Weights of a small transformer language model.
Size: 20 layers, width 384, MLP 1536 squared ReLU, 41.7M parameters.
Training: a variant of Adam for these matrices, 339M tokens, 10337 steps.
MLP neurons of a small language model. Each row is named by its layer, matrix (up: input weights; down: output weights) and neuron, and shows model dimensions 256-383. Each number is 128 + 32 x the weight over its row's rms, rounded and kept within 0 to 255. Numbers have three digits each.
After each neuron's rows is what it responds to, as a language model described it from the Wikipedia text at the highest values.

L14.up499:203091188121145152145096184163087128122112116149101102128139145140052093144145139096138110170166156177150153063086129097151170161167123099158109189101085163114091115119136133130171146123152160113094143125187124107143090113188197133131142099144101064067118125162152101144154122158110156146092183128118156173107109157140201093100141158129171062159081143098128104155129159135147067119174
L14.down499:115164166110154070114163105095140116161116151124159171101108109109098135151140104134124145106105124121117167130055103095123136110059069138147187152146141109100154085108152106091086199119129106125123140103115141146091168162076125137084067140082096194141116184175156124082125145051121119132119157151133118129101113145093186113135116176142127122115115082146118127159120155141106093136140
Responds to: Category nouns right before a proper name or title is given, e.g. title, book, novel, province, genera, plus list commas and separators.

L7.up435:075133154093150123127177169073148061147211092141105132069124115112109117071143168159153121090104109139158084169090168127168101160136100117149147120147073200099175171163066127109129155118180141105116139119148127071142074124147137137091178106197083061148104102147160108092104163073129137107137114104105115107157083159125168190052138194097135125104140079159132128159128159137106085155110
L7.down435:137132130159097084111133158150124135107134110168096108191150135134152126127129162131220162130101112142194101113124137130170097151193166141147110129166092157167142099130055136198139131141129225125113051140165101134065131125109137125172118113146182073085122170091153104148128120099157181127057130105102096063155100141127086120168139136129098089144125158123081128102121144074145191144077
Responds to: Mid-word subword fragments inside names and words (T-ita-nic, D-ina-mo, inev-ita-ble), plus standalone two-digit numbers in dates or counts (born 23, On 30).

L12.up338:117115172123117157122094168145153110161086136164144157086164161178113109110127077179141137092106154089105069090143192138201120146138127101139125116092108099151108175110135114164135154103147101124168175146144119115110124106135109214105141143152123051124093141096138092121101150123114181148104117134094119061133194183173113144120130078123150081146094154064130095158073125067116123133156
L12.down338:136157121139205110149069162165123107137126155097134137198119151125191099121144084172156181083166090119103170091156137112211163150179116155102108075162175063204164124132126159135061123139116141126125176137135125107109130112212117180106118091086108093116077117085098154121168192179104128178062131162090083127068147155116114128154073154092091096071125091073169087116112124120112171172104
Responds to: Commas and periods right after a digit inside a number, mostly thousands separators (10,000, 20,961) and decimal points (528.3, 8.0), plus occasional punctuation after numbers in lists and tables.

L12.up1144:141144069111148159061153121143123102140110172136185142131181159147087135095071119177135105107173133125075154130150174091108143156177132143145152092182092175083117106083100167113168178116144128074121147191185129146103118142075133123095129070159145132100072133144149096159134180134175098128091167137177092130100123199112141099092163094196132142136056144161128073169129125102085134115145
L12.down1144:122160123127121117110184085129116056164082174139131144144137155134140081171149117135128097122113132144143138133086091105110113121122071118130124176169110121127119130146158155128134102073104176149102111087085128112187133199103113163087140126150184141098098150131156120164087162121108159101150114190193105114126160153076085095148157125203137152114104118128093125135126088124157108172108
Responds to: Colons after infobox/list field labels and in URLs or citations (https:, ISSN:, Songwriters:), plus mid-word fragments like qu-art-z, tw-ea-ked, cho-re-ograph.

L7.up1456:127158172125129116124082110174057053080119136123081136159111102176094170163133168126118123242114131142139112121106123148175127144147141151152111125135101094107142103166110130163098079115149144121078149132110152171119167122138110153145113148148106108100162076075166075152097175121077165174115202157167085099176185128131158145083095084142125168129148100145110183133099095081100133152089
L7.down1456:136187136127171111144100108072157133121156100159115112123077100085124083156140156167124135097137131136084138085132140176143110090165163093200109145153196172063122121107110088200166127170135106141103180183112097146089169135124161138146075197134202086124117112112094130127083106118092149116073081140114129158155132140112047130107095121143125126085131118094144098190104116135110151165127
Responds to: Short inner pieces of words split into several tokens, often vowel clusters in rare words or names, such as coll-ea-gues, Rel-oa-ded, Or-yo-l.

L7.up731:073132110103081097127135109171141149135133105148096147155134099144130152103133110124167142101090111121174121096150133130080122158100119069080115167126169134132086136084192213141112118100198137122186085080116218143140168061145158144141193151188146080095128149165158146135124123178114169119129089133140143145143114121120111173118111115142101085140168144199141191188134186113130124092125
L7.down731:163133092133098137133130161090142141113094186096114150133106132098105087086115101136113188119079091148178117114088180126116138116118136125116136155143141127228099043123152129081125164193109076101148100121094085134104163143134075144118149169130128133113093115051181172141147116129109168131134114109153140101161101120122037128149089125142185070101124184170136083134112115175159144088163
Responds to: The final token of a multi-word proper name or quoted term, especially sports leagues and divisions like Serie A, Europa Conference League, triple A, and closing quote marks.

L12.up1289:140160137120150206104119151103140125146134154092106125132155198172107141063159150137176152126090118121112118128088121085090125166091125183162139081111104112149064084128098083170143154096172154099137178151143096118137093189073159162161182127153112107138157105158116122174069141131156183156128116169105094096101137152134173136122148058118172168170110140130095143183122131038097088165110
L12.down1289:108126172165169154137171157172129186105118099086168116157074125106130120081164101152142104156130105102151174088129121118173200134174165143123146061177147119136088132152125175095181129072150115069130108132139145173138162066067160129144120131136088185153096134086091135118108090196116183148141103167106168120122115110125177130153118229152110132146062112123150115106151199135045145115184
Responds to: Word-piece fragments in the middle of a split proper name, often "ed", as in Wi-ed-en, Le-ed-s, Bi-ed-ermann; also some punctuation inside numbers or ranges.

L7.up850:128094131171159112137187130103064097099092132169147150075123067168084157164146152108094119180082124118107124121116151140103136160064126113139113191103074095150085135133110116165160079109230137062187152094164118094093125160100163119180111141154085097110144058119091106163105085135122128103146106140113073120137120077185131120152094093162152141132136153172122139161084148122167104152088
L7.down850:086097129115181129139163098118132098180119121120091103105144093126143124107185113157094109132081146116079135156082098161089145117137109124104132120091119174127159130085142142146087115132122134149132115127170155069148084108153084155153123132144116064139124121177057120161116155140137132062074110177169141108121096140168088118148166127192136099172112077141116151140136140112171105181134
Responds to: Word-completing fragments, mostly the -ing suffix on split words (Preced-ing, Mean-ing, Rat-ing), often in tables, plus month names and name fragments.

L12.up1089:171141161127159153111153121102130135109128101167137087117155081102071137122178153122095139124078108108156159174079146094098116192138085082120144181146102148084177101177128146072132084119124103064138145145122143099126099135096139144063169110097156138134079144100122158135143150127150119112182178142150139110149095095065104200094138182068145127134097155146111145087127172146127119121161
L12.down1089:091150162193169081137071132108117096136181105165097174095101191147180111118163137091134138132087127104127129207143140140180128139176082142159136166109064136106155105128177095073171143050148123113121116122132090151109108125133112143114092101123145135141130126146105158122188138200169131178156145103154127112135162134118093200126137255153105169198190109143191150128120147178056172148101
Responds to: The second word piece after a split-off "or", mostly "th" in ortholog, orthography, orthopedic, plus "/" in and/or and orientation; weaker on other mid-word pieces.

L14.up658:177203152163132146110040203164142158171143172138121078106124187193097140200122134209153159164106147130130111114128167114115156150128132137123110098123135173176083199071125096154151127120174126160134127104095218115136133093118182135108111139132088105099157103127121113124145130162141094106060160178127120116095144168175140110141120148118188135140049117158128080088144138205148123136139
L14.down658:092118136096163151154132171154180116077113193111141100108090140100175119151160123113097160129097119129177095087075149000060192170112124104148052090157166126109147126119131202150147114101159120120158131112110101138084139193137125126093114188174169130117136115110060132164139158190149111163161110092105134088147118069093102136160110128150099150163123040104156114140123103124129143108104
Responds to: Subword pieces inside a longer word, such as qu in re-quisite, tt in pre-tty and Lutt-inger, and commas separating thousands in figures like 6,163.

L12.up579:163127182130127116087109117146150158149151088105161092109123143128143134159131110124204062161176114114187117198109133123158152127121116140127101112142074168102139122149166199054111178096121138123110076199107173144055117109095099130080138103158150177141125103122134127079079133064144096094141086135135092159154097159105149159128134155188054186086102119125143182169084151102087141105139
L12.down579:117116155100141127185175134160104096105182131158142123170197103084116119126103099083145129147033129139112160180128145072115127160149140112128103174143080135130132144125116094108139106143126148123143219130153105127115122116144116198148155115134131167124171074134122169091087154113075154118107185093134163104174137107133103166208174084131140173158140110095110131145131083099166154146126
Responds to: Second or later word pieces inside personal names, mostly first names in rosters and sports tables, e.g. Giuse-pp-e, Cla-udi-a, Serge-y, Rob-bie.

L14.up33:142187094084158120128149110135139098170171083111143161094157123168167102147124170140072120156168122114134164135097165090140143147096160153095130117090094100100119100161159145125128121090154099144142149150135168101114107122133122089104172174175133126108023144146148107156065135179102121157084113142103081099134120114124123134146142134147112127116104138153099114164161145107077110118137
L14.down33:123150102143155173159136069125143110153113131109156114167139136151156149196139129121162115117064116118156137141082111119127090121042169145155152188110192152135147148111078122144102203115165131097149135098125139128119115139118127099136139151177105091149202114160125138144156130133181147095168143101080190152146105120099041096167103138094099086121144169156141137050110154095127140163154
Responds to: Middle word-piece fragments, often consonant clusters like nt, ss, nn, tt, inside split names and rare words: Ubu-nt-u, Fo-nt-eyn, t-unn-els.

L14.up527:129114121093094090141137186148179158094128140143150086136128098139115154149113099181172110213129106111171057097158133141093107154155102135160115141081129099118114109129139164072058120113145125096188094125138167117180163120124090142176169164136170101113168118144163148133128053182084107127097141148140110141108126112138143092123135188145120118136122092188130161164130085108148093113125
L14.down527:134094119135112128120109124086144116093124127082137120109095157137090135104172124173126154089099110108085095164160151067123143069137115155115097129145138111140174092150172071095109144077112118146152135090135154112122158118132098100131141114068171112126227119097115118138119120135185104118138081122136095172155122087170070126100120117167137079053177137092116129123127060145171115124144
Responds to: Letters, numerals or words that complete a sports division, group or round name, mainly in headings and tables, like Group A, Serie B, League One; also District 1, Route 9, Club career.

L12.up865:123122126166105098148184132166145072148106187149169108072152089106127173133146117098158089157184112120169128161106149122130122098105122109117097187041121133121110159153119131098135157096135102126059121149146117091087127144134159128134164123125146108132156144105112148129073148118105070109145177097157159133139135161072141168100130135102125114158096117117078202157125121153163150132132
L12.down865:180151123114142117157143159145122128155088149176167158139130083121085121159136171094146166157150129106093115190133162100113121116127107122140059133179107142132195172135143133150111111069223139193100175097079128108032125122138094117180091172127098105163097140164070175077128137078129089123150113102103102135142168150136098146137173128122150165158135104072120194120062086108164154105128
Responds to: Predictable middle or final word pieces that complete multi-token proper names, such as Canberra, Amnesty, Winnipeg, or the "Census" in United States Census.

L14.up723:188101182155117153115146167121117091070071086187100154091147157134105141091188122135147065145132071175099105126120113137135116150136094086134075123111124084113133187122108198166113208133178130136139109125175162121128156153132143182139213094156076080135132113150172066138153157120132182150140138105168067099151165115182083163110112150142183073103133096128108149097121098165118069152147
L14.down723:136118113133164116124153098097122120138113056132157161149128137132131115102161125105109110121111139083125088155160065165130068089068195069109071180106146115154180082103124095115105217181073126153153159160139159084142201159148115125172120139104085164134146107136167149145111156179093114153051098136108106140130196117194068105145117179119109108107139137115128131179132082093140116152146
Responds to: The token in, either as a preposition (in front of, in addition, community in Washington County) or as a word-start piece (initiation, input, intra-ocular).

L14.up1296:148164102071079157103081104127186122190116154127072129158095155100166111052126135153110131140126120031114110164108150069145160137122112146136124104158095122122090084141141143100134132096137133095087159107153155135106102152117127195096137179110124142138071158171159132195183127119054166143113200105166111142156165158097153095128162161153125114123111082104112130156222124139151166069135
L14.down1296:156133193121152126105127140174131156112049156108138165123127105118161153120092183094089147106100090134062138163109171102129156106179132101110119126130118126137145112074161102145109141104098161100123159180107188163150148094137127183064106137138114120145082159141169120138169164088114126103134153117171108092089158198130105164149180155103219170089140101107128105130110105150108107155075
Responds to: Clause-opening words after a comma or period (and, where, since, only); text pieces just before a slash (https:/, N/A, PD/sqmi); line breaks after headings.

L7.up1291:112121161120115166091107078166160150162129076131139129117124168145044083158076090168141108078145100131090147120101152124169099116064158105148181168115155162096124131155136169090076158106111114132166081103108130133089144110124060086144076089110142139132159144147128158149136158055131105162130158131120098150135144181183181192160138162170129141108106105131128151127115211143104121135158
L7.down1291:127173100097086143143116121152090164130122158119113117158112100168098065127162095075114147069195072109125134119139147089142152159130100142125062132098136158161140100147121158117158141177097093140092103178126120091155067149161158122156143154121133102099185107108120092125157114156177162139078109088079175107101177158167188163158173123170080132066125150063140093122107145126147183097149
Responds to: Tokens partway through a proper name before its end, such as of in University of Vermont, final pieces of first names (Sergi-o, Enric-o), and initial periods (J.D.).

L14.up1265:149113140114117087109135155071106125049107151114104163184117174147133162159110143113149086148144091094154135129137082171148131115143155080172127122095100091121126114121181110145160069111204148135191151190158126154134122112125110125097099100100119107062094095144126075136131148122117114105155219166126083141082126178144127149160133150135100138064122109033136108134163143070171120143083
L14.down1265:096133073083131114148090070120112105145136166166084169095121101143219203159133115110165190110115111103125115129128171097156114103101182120134171148196153113166145179119174103128102103132162125125115115223142082111176131146160104132103113114133139132137126120159135156169145151064199182087091114180154135127073122134112159110131067126132131155181091209139134147070135112172086149126146
Responds to: Hyphens right after a prefix in compounds such as Vice-Admiral, co-chairs, cross-border, plus pipes and dashes in table headers and mid-word pieces of long names.

L12.up732:194092211140152194134133127105095146098137093119211099076138190104084137111090065137126148147090123096104100064169177095123149135105109124147147134149123100179139092155085134119097144124161119187137150139152118105120166167129134114108133084132098096163137138125159126103093155147102155161143193111162143137126115163096112096140128158099140104064155112138095129104147118133138084063161
L12.down732:133120176105120143165112117114206144100141093109115072113120100134147098132087139117172134128143119145082145130147060101096101137121120096119119104133123102113152153123167138110087159110132184070088140118148174207152114175113111116108093133166177125107110108101148105087111173135146131145134185123105082142041154144130105120085168085133120100120138130145154192099159154153112099152164
Responds to: First pieces of split words or numbers whose continuation is fairly predictable, often in tables and lists: ISSN 0, att(orney), West (Ham).

L14.up1032:168121128110113149116165159111133151071091112153156132125150121160181218070163148152115091109128083117119104146113121146112128130116150095117120161061133125159129149126127141136095074107171169153124157120111147157164083137130160166156163081187177117142161133160145070141143129120148165154161155142178133089088117188162134151135160142130194138142127090106112146138150111158138142084222
L14.down1032:136099096131152149177171094122086137123081113126116201159099137114124142120160145145173115141145140090110133153073090179068092124145132109113096109081052114126163133108108137146044103124090125131127209118087122154144127121082135150154145092163100110139092107118094105143149069110091127119076120097151130115116112170124151066174117084159134099132175097150134102095127074115202096119177
Responds to: Small digits, mostly 0, 1 or 2, that start a number in tables and data fields, as in Water: 0 sq mi, 0.13 km2 or table cells; weaker on maximum, neighboring.

L12.up1435:151107163085143094141141085127099087164119109168120158097115175155098128081131118169107188145107122145144120116138130070149148144118089114169137152124139160129164118202200148072116162107166111140138128133156102063098084181105196217135149105139067075115094127135119050117129150056097137137105090129194095102115161121143108129107153110114170093112136093098133135106077167115153135077123
L12.down1435:086187121131146150154117140103134104112105159117140112140080090117183107117179065139108135160160136104147142119100133124121096097118126119178088088142060136136122117106081136123107126112170156146186078115131151136127129171123107119084156090161094070132145150126168170158049138103149139195102127135092061118133184109145132111134155110142114098152175126203119178124137103124122163142125
Responds to: Tokens spelled like short prepositions or conjunctions (to, in, for, or, on, as, de), whether real words or first pieces of longer words like in-juries, or-ientation, for-ecasting.

L12.up1112:160170124121085120152119121107112146154096125149131073158119109127118072060146114205118135138070127132154131115156105099145120101111094114110128142094090173127085095171071207036140150095088103108145162153092184193155108082180135085087159129138127184128192133063109151149094123095151089098152147104188138190118137100122171169115055085158124166115081116132115096088198101101150109132146
L12.down1112:121120165149134124163131126130167122172119067118164103113139156143083156137033152110177122102135082132147128133082150100180165111084073156138093155135156090121149107139169105103117146167153141094119067122182109131078139131098075159107132123119128150091125161101165092138123096146185173145158146081145155099089121202130039136098181134091181116143088151176078186117039124118077128090096
Responds to: Final word pieces that complete the opening noun or subject phrase of a sentence, just before its verb or "of", e.g. Ver-bs, Local-s, Soft-ware, fighter-s.

L12.up804:160136077169123123139088111155109144070114086145183139131145130122171096165143160152140087131111156071134130060143110129104165163096127096165140132125082083146088180151182142153157121133094126111129061133166115125113101095097163143097125131154166132117150019114153144132099093127163086152124129112131148203109104119079160084106100106101122103169144135119137193167149154111100138155125
L12.down804:153124149121151163144112060160138137102124092060127137143071098146183107174097142199156091103073146197099184131167151106117079126085100100136118097087118109160209128127121129134161119153139167194148094094178084087095155105129148109086187052083145129138124151148124161143131102082172124071046084168124115194115108131116200130108127121154114122084102114127120153157142122157060220107111
Responds to: First word-pieces of multi-piece names (App in Appeals, Ib in Ibadan, Water in Waterville), possessive apostrophes after names, and 19 opening year ranges.

L14.up412:114079127144145121136161103174135096139068137117152105100174156131107136141155187128112096179129155143136128086108128085153093167153137156127085109152057148137112162179161084099117118101127171092127113114117153098097060104011126153155118108082114106120120132168128126095143152159145119064111163112132109151118157098145095112119134136091140134157106162145062225203153124124079119154145
L14.down412:093145146134163129107107119118060112151117149121130187130172136160074212122097140077158146111138176124127071050079124209062119111187121167195117143146156126174126131128120101122134095093106134154174129104116157152099124113130122164095050171103148093068119134197144116111116185104114092122145149152169154175109216074112081138178226123155121088186070103116158102112082157087107164116060
Responds to: Interior word-piece tokens inside longer words and names that the next piece completes, such as Can-yo-n, or-pha-ns, Don-ova-n, card-amo-m.

L7.up972:134145115089177113107098089163151038167132138198129179146196114125040080161104158132132162151068073148111049126115152132130083177068124113129105064126153107146123168170089077140088108112183133109161138111112112132127106136097128139078129136126104080124157156160107160154164179126146150101195118121151093108112172117142086112142137103098110108218139107113095101137170132149113044079114
L7.down972:123223130125141114168135129078121132133163110108157205159152157148132139149162153116142158112087123123168141130128122163169094114148138153094112097118100168182154158194165146161134112191144131157122117172134039147173151085112105136099127140124115126146141126093161174143156168114132157104114115151110120123081093109117102147192101110169138132111128177122077123104135100092150125122119
Responds to: Thousands-separator commas in numbers (8,952; 1,141.2), first pieces of infobox field names after a dash (Writing, GNIS), and numbers opening table cells or list items.

L7.up596:112113147092126123116151093096133119122078098112117137123119147138079079099093110151168102161141082134104098138132175136105167090068097102177160165113119143123142117195149150101104142114153118091105142172153074066168132151148112203119151141126122046098074147138092078101135140118084127146095154187095133147110085112096161132098088115110084135139142078163115158110142110128148110107138
L7.down596:123175057110107123115128095062119077135123093103125140111140122091129121119086090150157133167156190121160139081129121076156111092064161099131092098125112152149073140221110125156146120087192134144138163139109084118159186175116137119144098188164093074168127147129196139089096165164145144143149182137072079120120141167151155120126133120140130123157148120112162171107125153168140095113118
Responds to: Conjunctions such as or, and, but and verbs starting a second clause after "and" (decided, said), plus word-starts like or(ientation), than(ks).

L14.up230:148055153132093150186179117126086148128162082126154114104091153129092092093138169195139118088147145192126158136139138167175107120144111159133119131092154155082127145093090157098078130092190090122141126157128089143152128139084142159138118129167205098122139072106131080133147116128172147157105164131119105179151084206186159162084185145102181156089128136117125093212074113104119093102194
L14.down230:142127118091066216095131154121105173113133150112177148139105119140126099112143085106112155141070199149140156099139116135121116181137124140107147188122140133032124107100145119097140162150124117087193161117114130111128163136141108138128159097126122180179136116140185117138121083092158134140110121120102092122124091090147123130123146077143117097103111084183172181170176193111143142158129
Responds to: Final word pieces that complete a split proper name, often French or hyphenated, in lists and tables (Jean-Christoph-e, Pierre-Mathie-u, al-D-in), plus closing parentheses.

L7.up1447:183127115126109140111096109136167164153115145176131116137136108129161142068118120181088102196091125099137101196149193089111163160101138116123145080134094138131122197101122175101135110120142086116156140153116166177153098133174131122115152159113175119156146183073123119166080123164168112080167114114192148133106103098137083143094134134197115170116095150146147054117143085109086157104153
L7.down1447:124098135134153117119175146096115113128123129143194159139142121135114163077073135129156188142171113113119118092087155122217143065113100116106137066164127145116124131172161075077100174158179136124120079099097110079111138129124128089177093183149168119142121149095174079135140172117101117182092134120210144136172148212139109202129145111096139107144146078167123205146109154127162130139133
Responds to: Nouns and pronouns that head a clause's subject and come right before its verb, such as it, which, film, rate, contract, mostly followed by was, is or has.

L7.up1143:109073141116101126159127088144159123146089102187161125151165141161108121140081140153126086161155119103119128088129065113157141123113110151173161105127157148079089130144104168073133160106080176113099090097170134194221098102146148146099096044134200112080124172118132130055130162129067105133112180177152162109098120184113141141070134207100157133132116106104139121130112118110113115066113
L7.down1143:141135181074116121141135124094137118127172147088119101161127080167173160105154083134109089164106147164073148121132165098152122151155139191097097084171094063128117090096181143121102147115158208094099112140147094143107140155210141149083115155138140105162109139136086145138146153124088148168097132152081157107162126111133110123124070123119131116081076126115185064106145142165071147156104
Responds to: Colons, and sometimes pipes, dashes or commas, that split a field label from its value in infoboxes, lists, tables and titles, as in Family: or Crush depth:.

L14.up1202:111169162077173134099148103115091170050126098096130140063155096126085080124135097132124129161101092124107155091082221124127091177135170090111102149135099155121158123124122094146151112107176185080128189176149071134104126084162150143155187063145123128086076127096142085157069117154134148124185109117160160106104143148125094133157150157092092131132111092095101117150079138142137125153128
L14.down1202:117109161107137068143126073040126105120138184141160111084133090110145121161151099111112142100141077168106168164104103084053120115142102160184151108156113064170055161100131149165133107179176113110084174121162181142112114096157139167146122142052154113123065129078130125114146094100112119103133090170163177121114076080104115169125119152143093121118128193145131175164139106166159146152110
Responds to: Middle pieces of words split into several tokens, often names or foreign or Latinate words, e.g. una-ni-mous, qu-ant-um, Ph-ili-ppines, om-ni-bus.

L7.up1165:155129063165178137158131159088172134083118094204101141135164168138128117150164093156180098104131118103121051109200136133186150122149105142149154085141118142154153150137109137152083175131156110120101150069143177156138166174132146095170202148112151036135146125079110144144129128159152166132145134076141182145132192141159110142144130136134106146082123096064098121178088142080089140132122
L7.down1165:093159073180145165177144113086133119149116144168105086119114085087155138148132152082133150054094133123157108129162124087146145121126165130089106102167194118134157061144145122145131139213115133141068116108122116155076139140164160094140143208100137067140150139087154193151122136062131158170141096109031126123078148115117143068148108161141093119153128148101139091143139120122084194158094
Responds to: Short opening pieces of multi-token words such as att (attorney, attains), rev (revoked), det (deteriorated), reb (rebuilt), ter; also the articles an and the.

L12.up345:137115101139138114162148136154133151087137078115102136197133134145085137151119173142072116188103137105158121163079098118122138138154146120107122152142065185127134112164161119148132064102155098105051127140166189123166114126110123104185121075203093145150092126055119154161141104188129103131178170094154100147159131140121214107068123147124102125099106125125144120107171097098132050109178
L12.down345:202161092091150113133140142081096161101105179127103143177122158158087086153096119123151165117133129101123097083089174152087105037108126157090102087082060163143162151091124113116113102117113138172123169151136139124104162176196134133210138071126098109122097080112138124111136098144083164115083157120102121160132173049153184079142113173067167144119146128120178149107136126105117129128112
Responds to: Word pieces that continue a word begun by a short fragment like co, so or Co (co-usin, co-ffin, so-phomore), plus hyphens inside compounds.

L14.up867:156151175133106100122110206147153131106123124126128098120207110142137111134174105107101117096134145104100138142179111121147055165142163142125169119146123129178054124090088176082082152106107097140200101110115120152124104101115092119118190111171170120046138069146099123122182149132121090137129134120114116165158150140142107107113186141072167081190176106102145131134185115085138092090097
L14.down867:126153151154109141154112141138104123137148113172135157144108129154123138106174139161147127081137195102138096151180177108163065082154131126151172147123093151112136184136133129142089093135154168112122178099130106152097140088141139134138083079122100133103027149133141123114074173146113117135152100131174063164140172126169140125107123099168128118114090166103106183159044145141133150161188
Responds to: Decimal points in decimal-degree coordinates (53.84064, 5.811978), plus pipes, commas and year digits in tables, number lists and date ranges (1750–1753).

L12.up1056:117061160075077150192166163128109107153182119147146093106103203130111140110138127186088104148160076124150111135096157119124111128149076140089118131132131141141098164110138143136185126102153127180110094139148118121164054132150114108098179113132166159132151131153150119120054112179113106083119109153133185166141121182125130140075140198124162057103157045144106159143154109128057153181164
L12.down1056:113178147130100082155136176193121079057120170113081095120123090164102132117199161099065122134150121139130108152020130107116102152138159120206109191118162168113111111128137122065161135123126091124122082126109097143135111056165144106111175118169142077098134126151118104115118140083142136133168147102041156114137108082099157134089161120110133107099120104082169127141112123163082122094118
Responds to: Last token before a creative work's title, such as genre nouns (film, series, novel, album, release), possessive 's, or table/list separators.

L12.up1369:120129102129163184165074155150116116140119092140169093122129121123113159165195118143165078114094150127116128129150163127159116194122136128165136167062148134124157112156121187096099098094179135114177115171137175167111168165130066178116152094167178123090117110119101129105147176218115160117142153163206113143100158119109126165179167133136098135108101134099105193188122157163133166096186
L12.down1369:079099058090128147167075104069124146085123108081146136096160096160118182192142227131170124155106104157055154165126159120169115126111137154097129173122094170154146072071178158178142086084128174171123106151151140085107156108171084131126117124141184164180132097115096123093157127109101122100110109134171130145105142073131163090173088119161090138121114169142052157146122129092115114114096
Responds to: Final token of a short label, grade, or heading right before a table pipe, heading marker, or line break, e.g. II in a table cell, Group A, Personal details.